config.yaml
n_layer: 14
d_model: 160
n_head: 5
n_kv_head: 1
head_dim: 32
d_mlp: 448
vocab_size: 8192
activation: "swiglu"
norm: "layernorm"
norm_place: "pre"
norm_eps: 1e-05
positions: "rope"
rope_base: 100000.0
rope_fraction: 1.0
qk_norm: true
attn_scale: 0.222
bias: "none"
tie_embeddings: true
parallel_block: false
init: "normal"
init_std_qkv: 0.0305
init_std_o: 0.0
init_std_up: 0.0305
init_std_down: 0.0
optimizer: "adam_variant"
lr: 0.00274
lr_mult_qkv: 0.7
beta1: 0.9
beta2: 0.99
lr_head: 0.00609
warmup_steps: 314
schedule: "wsd"
decay_fraction: 0.949
decay_shape: "linear"
final_lr_fraction: 0.1
batch_tokens: 32768
seq_len: 256
doc_mask: true
train_tokens: 231500000
steps: 7065
dataset: "wikipedia_en"
MLP neurons of a small language model. Each row is named by its layer, matrix (down: output weights) and neuron, and shows model dimensions 0-159. Each number is 500 + 25 x the weight over its row's rms, rounded and kept within 0 to 999. Numbers have three digits each. A neuron's up and down rows have the sign that makes its largest values positive.
After each neuron's rows, "fires before" lists the tokens most often just after its 100 highest values on Wikipedia text that the model never trained on.

L3.down328:492487547460469518478481528507477476477542498501458485515487519463468500515467529477532485517481484505495549446476511476507502479559468534492520486481491509500510519488473495475489467508499478536471494523542508482540537541470510515507512484515483509519484501471512482502500481515509517490555464488457518521451460491500551500470509508473468520468504501532494480530515532485492469508492489532509521550498522516542535536493483528535516458469522517519479473506544465469507472542518483
fires before: "States ", "States", "ces", "Kingdom ", "Kingdom"

L3.down305:522450574492468510486537506496504510512495526520519454472440517507517517477509512482486483502527495517454521503486530488478510467452497497499555474501518515491502538500527488518501507508465487511496511506546526501472515510513495513510463521561498486495508514504544503492511520483473515497530520511489502499450503473502488448489525458488518489500447473517457537527477500560481516491522476467518470474490512537514498491444475554516471487468487522489538484505520519480532485465460500
fires before: ", ", ". ", "\n", "s "

L8.down130:493503529499502486499481457502512546552471521537470509515470455470494480538476539467517537524500514492463501543481484496508484511464567500499523500486523497480538528493498547490500479530531501507483510492493500412476515493494496538494483469502470514500482480473480491471480504490479493537525531516500476542530471522534539494479489461508494455491504543482509527487510487516533489477484538516481500476508520518515456494478521452490515523475535489483551509487449475475488533518488509
fires before: "rig", "g", "/", "G", "b"

L7.down16:464491508523474477472501543513495553490501485509461503511446514519517517499514524491562492548478512494523464465489439502522499528508480548495487484466475497496520558518489465507460488528511518507485475480534491480508560499504525458473486536510487504473464498540442520476483555493500503511538491512494491492510507513482490452449472507494512518476513523515507491531503528468473490507536511535504501483506480467498508488420510503504513506547519510512453520480517498519514501515485499
fires before: "of ", ", ", "in ", "was ", "is ", "with "

L11.down69:545471450500522489483509496511491497445478494488521469490547485501505519544476455458464530536462485486555492467518491494502434467485499473495512467505509523541490520487480499492513552489464502501533490527500490466507526506492479506549481464534506509490510518501513434465499516555512507525483542470524474501516538509477505510535455508482475499499491493505511520475522495563528460485521504527534560489522496534471488496486480527493479489478529531495510483513495508515491503487480499
fires before: "| ", ". "

L11.down108:487525508478485491514492493461491504532515521452523517548454471534517515505549502533509509472493498512535505491520527460503467480489476476481529460468486511462531458481515493509458525527560491511478565497494512515496461541487491529464509441483511489488435468554486494466477503513492503464523557512518519479520525486504502488494502506507516535509496519539539514504489501505458550525471485520501510511495530524485491475511476491525497482514512466529514466495505529492473465467496481
fires before: "\n", "\n\n"

L7.down355:491468500469500538479497516508497500531490513511519496493510491467546470487488495520515517500503493493529474552477460496568458514500510500505510456482459502521571521544480457507512529479482495521493457486483540503493513514508485448477491460522493497456516491483521456483523506565474477506516508487541468484499513528505513510520464493512513467478479565486487480476545455519459538505482505484538500499532490532512458545461512516499478489487530494504520490515483516497518504517484465
fires before: ". ", ", ", ".", "is "

L10.down410:508485516530465474532448496487524481493498490500509489478453478494482520483526482464514495522486450514518478489525540546501494479478555452478469503484522527507484477493481468533506489515491482532525517441487490517460531508514516526530474503534514505490510513486489513508540535497557540499460519478524479487487479505503490514471413503492546511513513522501467505517500517486510476440517518512548468507523469510472470528533503534487459510509481492514557516475466498505494511490503521
fires before: "5 ", "5", "6 ", "6", "4", "u "

L11.down127:500467462559487476518540497496477512500468508526476467482523479515515534480518466505524534520473492526462492516526495491528464487483533544483511483510455513476529478489547494509526492505515531503496492535489504510514523505528526549464530508531529497478530551485505513511442500462481485506447470509495504473499504499455478472491491487514470497486466480480535532511439509474486495499489452528487514499476488508519542505473549481493499495493538490487507493477558507572471505480505520
fires before: "| ", "|", "\n", "= "

L2.down382:539549489493544527530534494516522520492524503465488496565560512515478485535488507479513519490521519503481479468527494514481512499498496490500528472553477482509440476495483458457547497481496505513497472505490468511490460539477503485480505487538506476459469524477492503524517540491529459509482500505523523515470517488484491486458470469491507551502470486506510495495466522513470472440501529456472496553491513493474531476489519516470464476484494532494507536529499495508480506526517555
fires before: ", ", "\n", ": ", ". ", "as "

L5.down211:528478495528507500465507475474478414566533506570475494457503488513479463466497513485533549517527495503524453494521529501495506502477538475523516478512522545501502485529498515450503510498461534490465487514476556490499516487524520487492502494520520459478499491524481482518506529473454487487560520521562481508504511473511498526486501505495520566470488452481502521500518509489476479506458517478497485500499524490524516513503486480498487522535516516495499480510466501499454493500476483
fires before: ", ", ". ", ": ", "; ", "=="

L7.down171:474475492446508526496507530513510500476504467519522553507460530505471517478489514454539504521541470482522473494479511468521480512470498521436504516491528544495489479538536501485513518495477523471499530477504530520491478481519497498535489479473526530480488510482484509465497468498507465504527463504497515498530515509500515558477515473511490479511495518487491489534426518521488471494486480545489510531515479486496554470453565511507545510453510445511481532493509488505529512529471513
fires before: ", ", ". ", ".", "\n", "\n\n", "-"

L10.down419:507475504532470481501501498532491499514496519498523517485513502490507499496477487531513484507498510482516557499465508536485492484524550494485470466533511495504508453509482447499517532467508522485501523461543503472560536506497462475487478458529487516433554516519494479505510490492494479484501534531498494446551482534500528480504500465510484484472467494520449519509520515462474511502466515470518501489555497470543533523533462532516467529458475512505511471533457522493488518475490500
fires before: "MF ", "FW ", "A", "ai", "DF ", "GER "

L10.down213:511531482459556509464497520500535463486502500474550484492491491477477483526550540484510534486498489468473529486499467524477561479474471515508505473474458495489528493503520487465518473515487501465504479523480461466491525475490496511506500555482514551528474497519524547510508480515481536493537465493521471518502523467468530527458534488463427536489518508491472503534516509505518487503486485532504499546489503485473522459509494539537475471511510532489542505498515495510478495483519491
fires before: "| ", ". ", "st "

L3.down338:427489501514498545512456486498506509458461479455511512494534482510461542493537509504483535507493528506482507512510484501504518514474505512515496537488518506561501494527477509498470499479474496481483484480551464489505534461500527487504535523512519448495492451481474498507552537544514454495499505514472512507502548521517537552523460466492470488498505515495475493506501466504513534547502524534471482520494499487515446472526491504475548485485527492540487479509490535480472459487485495
fires before: "- "

L8.down87:490485524473466558518500534528479516484509485486523456536522529495491461493494510495466443516542505509513468500493507497505499459514495508464488505548500488508539480494481488556483513450507483478533503523540537492498483496511490486545504504497489518466522493513504492462481476498535520527483491496498485500534528464543470532474509510503451503476522523486500438530563445525530519521492476472462491428481483469489512516516502493503473497493523485492457532530512479539494522491504506
fires before: "| ", "- ", "1"

L11.down220:501485488453436521473503490502478514486473497531516509503441500502525446546472495500528520497522495514489488495516431486503494466499531507513520489527484511500511546495538476499492551521511497443502544515511533461497477466464492451515512522525523490497456531508517497475491517494514481508515493500548465537440495512504492503521500495520507510481501458517501488531509540443511513501470445452545478522474520503550478522515512509524495483473478528512518498495536487530520508510518500
fires before: "- ", "| "

L8.down319:481465477504493499501504486502497483491478484488514584491503507519502517513509535509488539482474451496480518516492470489549487494510479521478474546504485491530535500479500455518530497488507477542524513519483513526505472519472517498474489498455510484469445458520520502486477531484494528495548524554494503503501503468495471530507531523502550485472504486513481478457485465511487530497496415517545559491528534493469499486485530477462465532492489518499493528506510503541455513498511473
fires before: "| ", "8 "

L7.down63:492484489567514509481525471514474456496512486540485482507504516485482533488456509540516505484495490466474501510504515522493527497556482489507483531494509494520519492534502480544514496490477475488494497534514490443471542532537507512529529469470528461520489489460515518505544536430500479503479530479495528507474518501470493538545518493530524494477498530500492521516464494523466487451510510538499506472489511451465541485497492482538514501509534515445499502476466460509484500490531451
fires before: "s "

L11.down435:479526553501499500514505526510488472501495477432514495508491519524464504491483500555473486506457461496519495517472514493519500447552509493495491498497514551514539491501488497466477513515551527453453520502516567466493490495505516504517487542494502473505449485488492526464429527487490557538521503505484495476499508501519519468512526526469509485467528501464532488496503481483483514508503519563475510515452482526477502522463502497557489501499502510514506498525483506470529478477478514
fires before: ": ", ") ", "\n", ")", "| "

L7.down249:495461460496497512500504524522467504535528491510492512480516442519498531511487520501505481513493467492493506492480493496476515490492508497463452552483520505487452521475503546495469499511532494482489562554432465509512550492490509526488506480544524449502473512543465485485490480521512461476498494498528535479549498491495484496517526478496461503535451542523504486495503508502498525504507489467485541522508471471511496512521463522488530521517563465469547466494533506499490538507510480
fires before: "\n\n", "; "

L11.down40:496513532498482527469503559493477464516478470482516459476502433529538521530483504470500494527537541482552522521477501547519478499454496506471470508516520449494540519475522487469502455504537522469506493514502494487491527466517526521478513495453507493521520511497516501532508510496470531524521487499499467456484485499495507527489489514469465510492467510520494483503490511534503524491471534488504488545478504485463495470555473484464480496460491480527552524562478539514472502510494479
fires before: "\n\n", "of "

L10.down242:483530516530494457515485494536486515510505494487519521514536507528495527468514522455523506456475522490477482459432511499502533475488527478505514518534478510515520520492547488479496530530474493462488522516517537502530516541520520514469523514499504505469544507480505502503488439460512511490467562515495472491494467514494506520492487537493532474538502523523481485448542480531479479484475464456528550495506465463503484532486468514474489494487482527459503529499481509493474540526462472
fires before: "= ", "| ", "; ", "- "

L11.down145:534495495508473447520487474536494498511478471453489516467491491449480518529541454490502523500470525525462505510533508515500500499448515472486474520549489488491489509460463504528542494487513502517495515477466513513525516514537524509525477477527501482492482534505536467499460537494483472480521548518523497499526469498487478525504562471477514514473490509498523490509502521516514466531509497504480467549513533492512460522496525519431494503464492482470503473522572508511506477557491509
fires before: ", "

L2.down174:479476547519484495523472497499507502500501557530482500487498490443532508469522546496510510495457481477487519547508516474485518513526491533492536481463507511484498533506508446475475517515481493546465489511487525500491534484541505491507506437476427447529478476524528519540488513526522528525516491531480506477528542540523523479475532526517527471464530511479490515480495500500493475487478477458478481493474517506523522516500488470520480531475508502473493563490525500510499477529458510
fires before: "he ", "the ", "W ", "E ", "a ", "F"

L2.down11:462500515526467506540527563465523483497520480532521510511526515563479469445492529495461500478492488472498496492506480510526501483486490511465517481506530522495538468515507484490496512493517524545519514501459500490490536509543519532484439492479503475516488521459507561512533486529482530495540477515535432471452491541521511490466499547488504505481520522478503528486470475487506490503514494541515486491492501510443498530502480466522492523480510506489457513492486523498502504449506457
fires before: "the ", "he ", "F", "she ", "it "

L10.down412:479496508486509475481530492502527490506508510445509551485502526465445514494484467508535487534532497526518460480472530506505486517479519498483468508507487515490470500501473521490483518480505508499547524500580455531503463457486494495495496445525486478515587540484507531531503536504506482501468530526483513523529493526539535536548465480523474486467476496465520485529509504503451503500469468481476504476496490502505500501492554505492517477477477502512471548471505510506503514502468502
fires before: "\n", ", ", "–"

L2.down221:520527508450476507491552507484496527512508548476523493493533472495460530512436545465501499523441493506502519487511518498512516474489510546553492520509503488511492554500519512491482505503552498489514528491500479521521472469520544479524487497496549499486480504518496521526524535539550470481489519489454500516479521484501519489498481525479511507511461525440478485460494434479522493498510498505500497475514496507498474474492503504531447503525486517477515496503517481505488493432557464
fires before: "- "

L5.down147:509475519464511530516496530503486526491522542496474481478515501494478508490541476520485516506492524551473448514526504513477484476493499530520461515473547492495484489498491505475490484481524506554487481531498502482460481463488516511469507517507499498488497499510433415536474496483500533475523523483514488510512491523484513544514482478491508494524506527538438473499497475461451553502507524542525514495508508507458508500525541509509509462513469513542468495495484512483531559475522449
fires before: "\n", "\n\n"

L2.down44:470498529518520519522520511501516497498459497463490498565461503489435524519482507501487527507545474502492475513498468445522535472489533523520497488485512546490527491530514513493481469506474512523454479506521458456514544498512539465495520523511503473512467525538545523480522504483542427508472506502505478501479519522506496445531507475512507497520517494512493497521518497506464508461475488452497473510499498467493505484517506503526497465513496505502465466555503539480438490535489483
fires before: "| ", "|", "(", "and ", "Str", "in "

L11.down249:506533506472485445493516507569491500511476490473458476517535516521481580510471449465510487508538493475489509483507509478480500501487514442516475500510495575489477513527472484498479541493526502500507475484522517497521514535535456489521479479521482479537512516500518540516501500484495517487532509519505481507484515485490491514458494539516494468499518538456513479473489491547518468519497523495500478452515445537559507469472515492471496483467491503515483512468490512481511546529498506
fires before: "0", "0 ", "1", "2", "4", "5"

L2.down212:534549525489515488449528537497483486523493534537473507505457522467512466510496501531507525520503460483473465506485480489499521386531497527532511509502527503494486498527471552497485520479528460476511475494510487476490470519476495477492509515512492523524526540560504503491525486489520460479526491508536495509514475491502464489450493515475511471543495539501496487513476500482498466456519498483471489517496568523523505498486484508540483515555491526520510495478482491479501474484513483
fires before: "States ", "States", "Kingdom ", "Kingdom"

L3.down250:530479512483442521489503515483550478492482455430443474502506448556515526494512539510503517531496473465495500513526485498456463473457512478496474481502495500533509513503540516520481495473498510507522469534517499503514519474500526465471469456486485538509545496516516501548526541556513503512492526479511506529530509506500485505484519482496502496524481500523494530531529489458473471509478498482530476467472487487533497479454534526475525517470491518541523486451527509489503499514482476
fires before: "s ", ", "

L11.down115:487484494499506519501491528459513524486518503485469521519480476541459487443473486495499514519491512524535462499511549498551499471516506528504456435534503497493487516467544489501533507524529527503545493498468540501550522493502480503481498442511494472483471534504486497549548484542503491478478511494547520544453473536512491519512547528506494482500515535469506523482501516530484481477495498496502483474506464456494499485490494503497500476466467533463519496512449508528536500501460523
fires before: ") ", ")", ", ", ").", "), ", "); "

L10.down217:484503478508493487508491459524475525514537519455511544506516514524477512496538479487507481502525450506469482517492516488490497494488481520515448494466486446485517507502508506504541469481477511459512469474507507523455529529490508518463535557484468507524489495481487541472508491532504563483525501495516515511453516521539496499540504517497446494543469501476498458497509535498507504544471506449519470542471473476504487548494474511509514506545464522449511528491521453530497493497526503
fires before: "- "

L2.down116:522546506454458490542529495444540534540530515499490477521527499516500472475494504467492502518489480475475528493428459519481506485507507472552508494498469513479485505508521500514501491512535491427517522552529545498466497499493502533474502421487508496551504530502493491502478490499487539534519501461519498494463450507541515485522519498506470491496509496503511493490499536473509456541495494509508501512455492489455509489522488496498513511481546521481448485529498495466491506508486510
fires before: "ed ", ", ", ": ", ". ", "ed", "s "

L3.down245:521536514471497483509473494498501513560473511516510503482489510473507488494466555506512483509512517503503537463485493498507476463470511510494552533543520512484505476475510521478490521509544451502489498530492448490558437482509499529538511550515486484473490527504518500466505516487512489510502464490534552522506487497477481494490537497524518495482480490519501485535461516449516517472520532451531523518484485525478525457449490506506489482478537445469545475483531504459492499492527525
fires before: "\n", "\n\n"

L10.down370:509493475479496474524489471515522460520485498481495481452453483543518483529501484471467556467490507481524501498520482506488535476475503476519499497533495474507579542511504521502522529501550477476493489462505466494487548473522492541525510446486503503504502520503506445501503484531509500451522476482490454467452533493533463537493497476515463506497472499493511524517529472495505513501491510479531518535527543490511474526519482572488508502511518494478540481498523501531489538494498466
fires before: "\n", "\n\n"

L11.down358:569466497511507515534522551505485491512495531465523479480483487538493477486503482498517459479499507477555499490501465486500486503491527498474540517509504525494491485493539457484511475491538530477501524526461469454491482507465485505478549537501521472532557502497503450450492513516524497477508514486517448560506520539474473525491528471513529467494490497512487490491483522476496475548488504484475527481470518526500460468514526524517474486481500478498500488450493514544483478523506548
fires before: "s ", "in ", "C ", "\n"

L2.down86:455489463483514482506451480483509512538488452517450488495505509471509473464491461443497478503520460487549499501527493544477553533505485511535519539540487507495534497465519480517504512494524500438480463543524464522519515485515480535478510520508464471472470539489489461507503502502464514510480534481567507508479533488497504474491516529507477479472469504509506494463506502519519469535522497530529502517488538482509506491489489485527529454544507485527517496456493504519495474530520498
fires before: "s ", "\n\n"

L8.down192:545516505492492480522471451511531543487518481508566496447488506519516481479509502469487544503523473543491507490508517538521510504505512478487501471519464502501544503526511534518485519477516458498493506475524518492504524455461520486472481455477531475538510482490546490479530455488491480491466515547479485454497521440479512501468502431504480492526522520520508493493478497488534459531500494454541464483467499482522518490484522520473504523508540460505523497518503500521481540522496520
fires before: "9 ", "8 ", "9", "8", "ell"

L11.down348:467546521500564470492523516507533495487482459482505520497486462522497518533473490527477512495492512491499513507498507497494510496486508488482484519513496498494493528500463529516500537522479526472547464532440534500479489505507485458533548514503485522543453496479539414493521482484508484480511520479456492526473487525507506481475485560508511481515495502489515440527475522521473507460534479495473496492548501466512446532484548547503509525513525519493493509495481500462529481485484503
fires before: "% ", "5 ", "4 ", "8 ", "3 ", "2 "

L10.down86:471503518516490511562527494484495447471568483510505474458512502517454540512485514492508529515524525520513490548510504479519530517545493491499516468512491527511489480444490524488511500516477480505543542496506459514504483527474506509472457527461476475515507506507511485494468476514462521464523499517499497512495481485508506500486485510500497550491515497526450541472482516472504498485475458440475513505508560514457466521500481464471516470521540503511545490492505482495548495490556484
fires before: "\n", "\n\n"

L8.down150:466484510515505512573486456469470480501507515518497475487440503435499509546485527491497489526457461477498450503483507501490484498484562538481522482466500484484501477491500493517495510502516527499512453476532521539481500521501499487506513432497487481518534520484494498517507527532469463497509483530468462467551504514470510501487467528524491516548509514534506532493511521471501537514505522525464493474514541488459510525517488476500501513462537516500477550514542480529510500483483517
fires before: "–", ",", ".", "0 ", ")"

L10.down241:533530463476468522500474511516496510473496466511486487501524478526534559461474513482496471499494529485490513519464496523508487496469524518520483520496469465503462452488538497445458513461528554528495510477500510514472542515490467505486504550520499438493479492492539495508474476542522477530520550474490529461515472500505512530482524461463511522479481532522499512533486493534520481516455469522468503534508516540490497479471498505534481511515508502506502524475533521548479506473467501
fires before: ", ", ". ", "."

L11.down194:457500500539521546497473488547534490487503446497533468497538513554494503503525511494518475475542485554487509489522479512509539491530499497461502465480507492483498512493499492555518457505509517469480499443518536485527501505468535506508524460505506502513492520504498441461479502476471552481539506496527495506521534501566563497550427456465482507511477497499480481508459489457481503491524483493478471540485513497500485507516524532497486509499495487499492503498501505482494506492516500
fires before: "\n\n", ". ", "was ", "first "

L2.down291:490501518551530495465500513516498503481521499513502481509483508484519505524474484536497492483509540461448516529504475503511470482496481515539459493489525464468469489457488518505504528460495439520530517552519515546474494482484521491466502512517537494441461527549492509505502461462508485487496496487520487503467497518509465517501480492502492506493496551523475515519486552507492463544507473481525505485491496425485526485497491522511506445537580518491499498480533483528504505469519505
fires before: "\n\n", "anded ", "aking "

L11.down323:540518515508474483488477495472469485496554521555492517494503512473525512482519496495499544497469519515515468520520517465535520514456514488468536500465450481488493525543508468536458475476499491507486499470491555486493495509510461522485504569474500510486550500473499460487498517505471498468506496487502514482500482489478508489521530489502481474517546496520474480497473524535531508499515523524517518462466429524502505541520537531487500461518466532514519499446524459488477476528476525
fires before: "\n\n", "8", "8 ", "9", "\n"

L2.down222:435498534497503522510490537484487486470477535496505506546514497486496485495472483471487513514495512488513460546495469501517544499505511539505523530488503433509449474498473486482462470519508528477510490497494497510532480511474524511518525631511494468497493497489499512503530487498495505487494525472484508503475551516444555504518486542487542500486490510463491522478507500520433522489473503533461498518484459484473499483497507511505492496506489531507504515505514528501500515496468471
fires before: "the ", "a ", "his ", "its ", "this "

L7.down333:458458503461558516480490475503534505532502507550475473460488494520530489497518533494499511464477478524517506502502518519469503528529490508490483475544480544528500463484516482520490475508525498503500503512511484534479467458503490457508489519517466517543460491499522498535461517494482459505487537476473487504491524508520503498544484517480484525539531495500464515506535484495486508524499506481507481510499425508490499529469462438504563514484496503565507501518493503459502493481433498
fires before: "| ", "|---|---|", "- "

L11.down76:481532443444534497492510516491521517470483488505507513514477487460472519464496472512502520514557497470482457500482466526538561482529498519488521521505476510469532493522483481456501514498494488448499518529524509535482430476534489538494497526478491496553449485482492554487483506565486483536494509478512515497486496509496491547503510517522509502501465498513517471511519488463562529501484483517520473477546481512508505540508512493502512488536532499468473492493495474483474473490490479
fires before: "| ", "\"", "1"

L3.down105:511455490499536518513497515495494478529504553494494439510527465491522523480547554459470495493473483524520476489486538490463518460514489498542511465556499523475419488505518477529520486487510460472527511495492456540496482529503482488520473521461499481548517505510496469493519519517480470466474571513529511522517502522503452498466482463456503528534506487480466512507491497468506496511480489523490538484528505544515507501489483483478503522509491507499507472531476493493526504483531485
fires before: "\n", "|---|---|---|---|---|---|---|---|", "as "

L5.down344:462484468489516560512491488520472549499460548523479545515483512473507497552491523455488521463501475479469461534461508509493492517506505473532492507496493512470544495447545467488512466496522507476476495485491523477505493517487517505483467477512472502507495506519552518487505579480520458534463544510496514502500501498530485477538488507498508480473515513483511475526509524521453514508498538468478478507525517495507539527504545505521559503503494487473462485517508486485438498487493481
fires before: "\n", ", ", ": ", ". ", ") "

L10.down420:548499484471514495494464515492508521481484489533487511505514533510488501512501427511481493543484527492466488465545509479521504498466489494504532457517508553516517549534510498457474470540523532484533538488514470463486447475519481540496519545514518465456500503470508486492489460471523461509486494462498490506492497502515492464525515510467510497467480475476509550536512508485554482529536503518539496470494519554509480484472528540501503471500480484512472524483492529501467506479502529
fires before: "| ", "|"

L2.down393:516536493500523534526512508497525525495486468468556523511554489519524541539494512490517510459517508469473492483471507518507542498488475481478449534474511485485502509500530451459481495471464538490503477528488496497523535494468508479541518518496506491484492526467519479530521448491444530464468446513483521513511516465490497503512519530496529536525490507465446520526519467480513486535530515516493493500503519540506499490494510452492516503516490467508473478503493492417510507495525541
fires before: "\n", "\n\n"

L3.down63:529471500499525500470501534487488516533503467477503518476505511494489495495543523499488509510501506465521488491535485527458521476527549468479437476473467474537513518509511506485517506494507479491449482518499522514499550519477507451499522514516450540499470553483451439523503495531478474475498529495495482512482529492487475508476442533514494464499508517514521512481551479501524510512497478562488518526517523539505518489504530503479484488540505467501522462489452524509474487501507565
fires before: "\n", "\n\n", "to "

L3.down365:507502473520510510504493529489535498514506424491467521489494475515499530527497484496523469475497549504512534519500491524464488487485478562478458508496500487505509530496523517490469526492507480496520471527466536493543497447498484512500531549514515550537485522457497502495518551469481540502492517488475500486489461490491517521492487493446472488501474440491528479537432532484519541502542503478477481502500528476495509485524546503471510513503529541505474477488530513481483475503445498
fires before: "ov", "\n", "\n\n", "The ", ", "

L2.down288:494460494525492545522511519502531494488529507515508497513502485516509488517477519494500481529484503449484476516498454505504503526493470503521495482509500485494477470478486490461487492507538473487494503507504527487518477524492532477483471657509535441489486510486466528508553520465464515473492504496518479512504505525489553444518475517510507505499507521483496499488506520530470508505476503466507518518493507434531471449523498491512491501496515532507489475487472506495538506473512513
fires before: "the ", "a "

L3.down268:514507531470522513525515511498524496533534558517495448495472486491490501495478528478509517470508461503528503539494488517495496478492507478530461518493531463539488502530503531445479494470525450518512507482472535502533481511486487452525564493502478498503526508532498474474483452507473526487530497497505504510483502530483501507523511489478525516520449514489465470519496456514491513493434536481472550523468490505500517505497463493454477525426474483490511500498507493526479557482531483
fires before: "\n", "\n\n"

L11.down35:494505493512497482510460522501512542515507506488517524530534510468472474497474526519498555516525488465488497533539472535516503494519503478458528509525526526510497506537497531521469508546478525492542483462456501524479478523510525494536515461517458451573529498486479535444490468502480470505451515515479463473534498505504511494526482511529453475475484468483491545492470509496518489489513516491534543480502484473514464488498485476524484496476471493482473501464479495520507549479484543
fires before: "\n\n", "\n", ". ", "re"

L10.down173:478501485546487540537473505494557532549522507523496478511516509515499444481494483493510471530524524497523515508507504514522501503516477523482492428503525487518461458520492493494532527459517481527507511538518481485529498537501485504477486513487492494486561495497471485491528449478506492474509536493478527502517507506531503476510479499475488491508476495522517462505533538501552483470449480514506430491527483492457494499498487478494503474505486472536527464438469543493528469541534503
fires before: "\n", "\n\n", "°"

L3.down69:493532524511508487514500495485515488510499502497512480485475472485519477530448527464497527473518520507472507471497492494515514500505555613517505509464477493439500479525505532464521548477522475531492470540512510474487513496521495487505526558483509483466445539501530482482486492481492483481531493476499491488484495522445462517472484521503518467500538508506553495534537503517523491490514500490475478484473490480509524534477492525504483513528492495502462501472562486500461511544506480
fires before: "the ", "States ", "States"

L5.down18:549480521516470497509552530487484493504465519521489525459480492484494535494540528472519505479456495507502476546483527536483489469446456482500486526525504500449515525486541538497515514504518486478561483490506500459474542525493515479506480504479487485524477521555491489525478512480512508496481474498506466486516467504465465496516499485443473479529523529460499479513515464526504525515471543483494486458500495484492544499535549473535517526561470509507490474504510523513510526501473487
fires before: "to ", "of ", "in ", "with ", "from ", "at "

L8.down353:494464503537517507488461492546501478484511537508557500536458464522469499469491495513520502502522498500478482475508458492548458524495473537471501478480486467474511487495477497526503485517505488461535486510495512501500524483495470496462505503493534456513505508518504496478502518554506556544503515478491462506472543501487512512543491486485522487474517496478510479509531583476480484508507486511496534487551497483476515501464516511535458502523511440516507519517567509475523511458455511
fires before: "the ", "a ", "least "

L7.down219:494470481513464494553491465490487451499463510488518479490477492520496487511494510506548490465519515496500491519518510516497512460540505457452524461456522455505538472454533490500505495486460503485484521510505528515519483478512498469461535517554495501516466504540476488518524498513504499511524519512457462484452530535501528494501525529456511525469490499455475525497533492505515516499522487495496468481525469546536533485520499484479507542440541505529513513544494506543514531519479470
fires before: ": ", "–", "| ", "-"